Weights of a small transformer language model.
Training: a variant of Muon for these matrices, 270M tokens, 8544 steps.
MLP neurons of a small language model. Each row is named by its layer, matrix (up: input weights; down: output weights) and neuron, and shows model dimensions 48-111. Each number is 200 + 40 x the weight over its row's rms, rounded and kept within 0 to 999.
After each neuron's rows, "fires on" lists the tokens most often at its 100 highest values on Wikipedia text that the model never trained on.

L4.up473,251,159,151,195,242,227,263,134,196,232,184,207,292,185,156,185,240,194,192,225,191,208,182,206,211,172,209,193,219,168,253,115,182,234,254,142,187,182,159,235,279,177,192,242,174,272,244,200,202,242,196,256,205,199,182,297,203,248,243,158,195,241,119,203
L4.down473,241,217,197,212,197,161,222,193,167,150,230,169,268,166,271,180,172,156,238,129,215,210,233,104,207,201,224,150,186,246,219,238,217,174,221,256,252,170,253,151,213,191,264,216,238,197,114,191,240,233,254,143,192,204,223,196,225,178,207,233,207,139,255,279
fires on: "-", "ect", "stru", "at", "ast", "and"

L4.up655,187,165,282,220,229,207,165,164,216,214,196,233,179,165,197,219,230,180,270,268,183,196,193,216,165,258,128,239,142,245,199,218,222,149,202,219,175,210,258,179,183,209,197,186,167,197,275,189,161,192,200,234,153,252,237,196,212,167,201,177,118,247,129,101
L4.down655,204,261,189,159,249,204,227,162,261,177,189,243,211,175,145,212,234,161,178,152,234,170,219,244,269,209,184,216,220,189,206,153,196,154,148,292,224,209,202,182,215,222,256,139,189,119,232,198,249,172,164,162,176,161,171,109,211,239,266,243,203,139,245,274
fires on: "ly", "ver", "en", "one", "elf", " people"

L4.up317,209,133,256,225,213,193,237,269,159,185,203,177,184,205,196,218,173,263,167,213,191,183,195,269,254,228,239,223,113,115,189,245,156,169,185,251,197,209,136,163,178,238,277,184,203,151,172,232,248,185,178,204,164,260,200,277,176,122,192,204,229,189,210,211
L4.down317,227,186,181,139,268,207,193,142,221,184,203,169,262,107,214,208,231,181,161,191,187,229,182,160,166,188,173,141,231,271,253,199,195,219,194,186,228,136,254,218,188,185,208,107,210,187,203,240,151,281,210,177,197,158,251,212,236,230,245,156,236,169,148,162
fires on: "ton", "ip", "um", "al", ",", "ro"

L4.up157,190,188,289,197,160,232,104,189,148,213,184,136,215,240,193,207,201,165,221,222,200,230,190,164,244,196,173,201,210,205,200,135,248,237,217,273,196,267,178,176,233,241,120,163,234,297,169,229,254,241,146,197,164,227,262,186,180,190,184,117,121,143,177,174
L4.down157,233,156,168,214,198,191,279,184,224,149,288,213,203,121,257,197,265,209,192,253,192,260,137,279,221,273,173,210,244,206,196,166,121,184,156,250,178,216,200,194,131,193,181,191,146,264,210,164,152,205,214,157,220,165,206,259,205,259,211,184,174,224,239,204
fires on: "th", "eek", "al", "em", "ward", "ing"

L4.up279,172,174,235,198,191,208,178,296,241,198,179,178,139,187,299,267,283,162,217,207,131,187,215,152,193,157,221,183,142,171,178,165,177,244,130,218,233,198,197,150,189,215,273,232,244,204,191,254,225,246,219,256,216,171,213,233,163,183,173,196,140,204,223,149
L4.down279,227,225,203,142,219,224,249,181,193,234,212,218,202,241,158,210,104,215,200,211,206,156,212,200,225,183,199,215,168,133,203,282,219,193,214,222,171,165,204,259,226,275,155,180,231,211,250,181,232,177,170,99,226,130,193,189,201,225,323,197,203,235,178,254
fires on: "2", " other", "ar", "'s", " new", "rd"

L4.up379,276,181,192,221,174,101,199,195,181,215,108,240,241,222,171,135,200,181,200,229,200,158,233,182,219,212,193,219,205,173,193,203,185,228,139,273,179,180,243,118,233,203,284,231,163,188,155,195,176,254,164,143,237,212,180,216,150,205,304,197,216,179,199,193
L4.down379,241,256,169,195,210,263,200,234,212,163,177,170,175,201,253,257,171,266,194,237,305,229,210,211,225,175,199,191,241,186,185,254,267,133,253,144,151,203,106,248,158,223,72,163,144,186,250,174,216,178,203,222,182,213,170,171,282,197,130,202,178,184,217,208
fires on: "od", " conc", " disc", " was", "as"

L4.up412,132,229,136,165,204,229,230,193,163,180,174,221,171,225,194,216,151,229,213,274,197,119,236,214,281,172,157,149,273,237,155,182,203,175,235,204,153,238,232,195,206,221,202,159,188,175,163,179,205,198,228,242,192,264,152,191,189,256,236,90,174,232,153,220
L4.down412,157,147,173,201,190,171,278,231,206,286,123,194,261,192,239,268,238,224,210,207,176,191,227,226,248,236,203,209,214,193,210,207,198,247,224,117,67,256,236,100,183,179,137,210,163,216,181,226,128,173,211,202,264,212,186,212,199,189,111,189,185,215,160,245
fires on: "-", "il", "is", "–", "up"

L4.up749,208,157,182,184,213,198,145,198,191,179,258,150,217,209,181,231,202,134,258,135,206,189,249,209,209,231,200,152,169,248,240,162,244,131,130,205,179,223,175,212,187,161,212,317,216,172,167,234,174,196,224,213,235,215,179,211,244,157,188,186,156,187,209,232
L4.down749,141,199,263,99,203,184,228,147,158,258,141,195,210,226,160,215,174,223,194,201,146,233,216,174,227,190,241,193,183,262,195,202,176,167,202,277,153,190,304,222,222,213,160,164,176,151,248,161,221,244,150,159,231,187,215,206,185,178,199,209,253,250,213,186
fires on: "ut", "x", "r", "a", "9", "le"

L4.up729,184,221,198,184,184,233,243,191,181,197,196,242,113,220,162,201,219,188,238,215,249,232,210,164,218,222,194,172,210,134,296,189,203,155,197,63,153,240,261,203,212,221,249,205,178,235,248,157,175,214,250,175,184,222,212,188,229,258,168,169,199,180,181,259
L4.down729,172,206,167,185,134,191,253,137,194,150,174,261,172,157,183,163,239,196,251,224,131,157,200,209,206,147,197,145,257,91,188,217,212,201,171,248,169,200,201,230,152,231,201,166,118,243,222,196,211,261,219,123,240,227,157,204,148,224,185,143,221,201,225,172
fires on: "an", "or", "ra", "ic", "ved"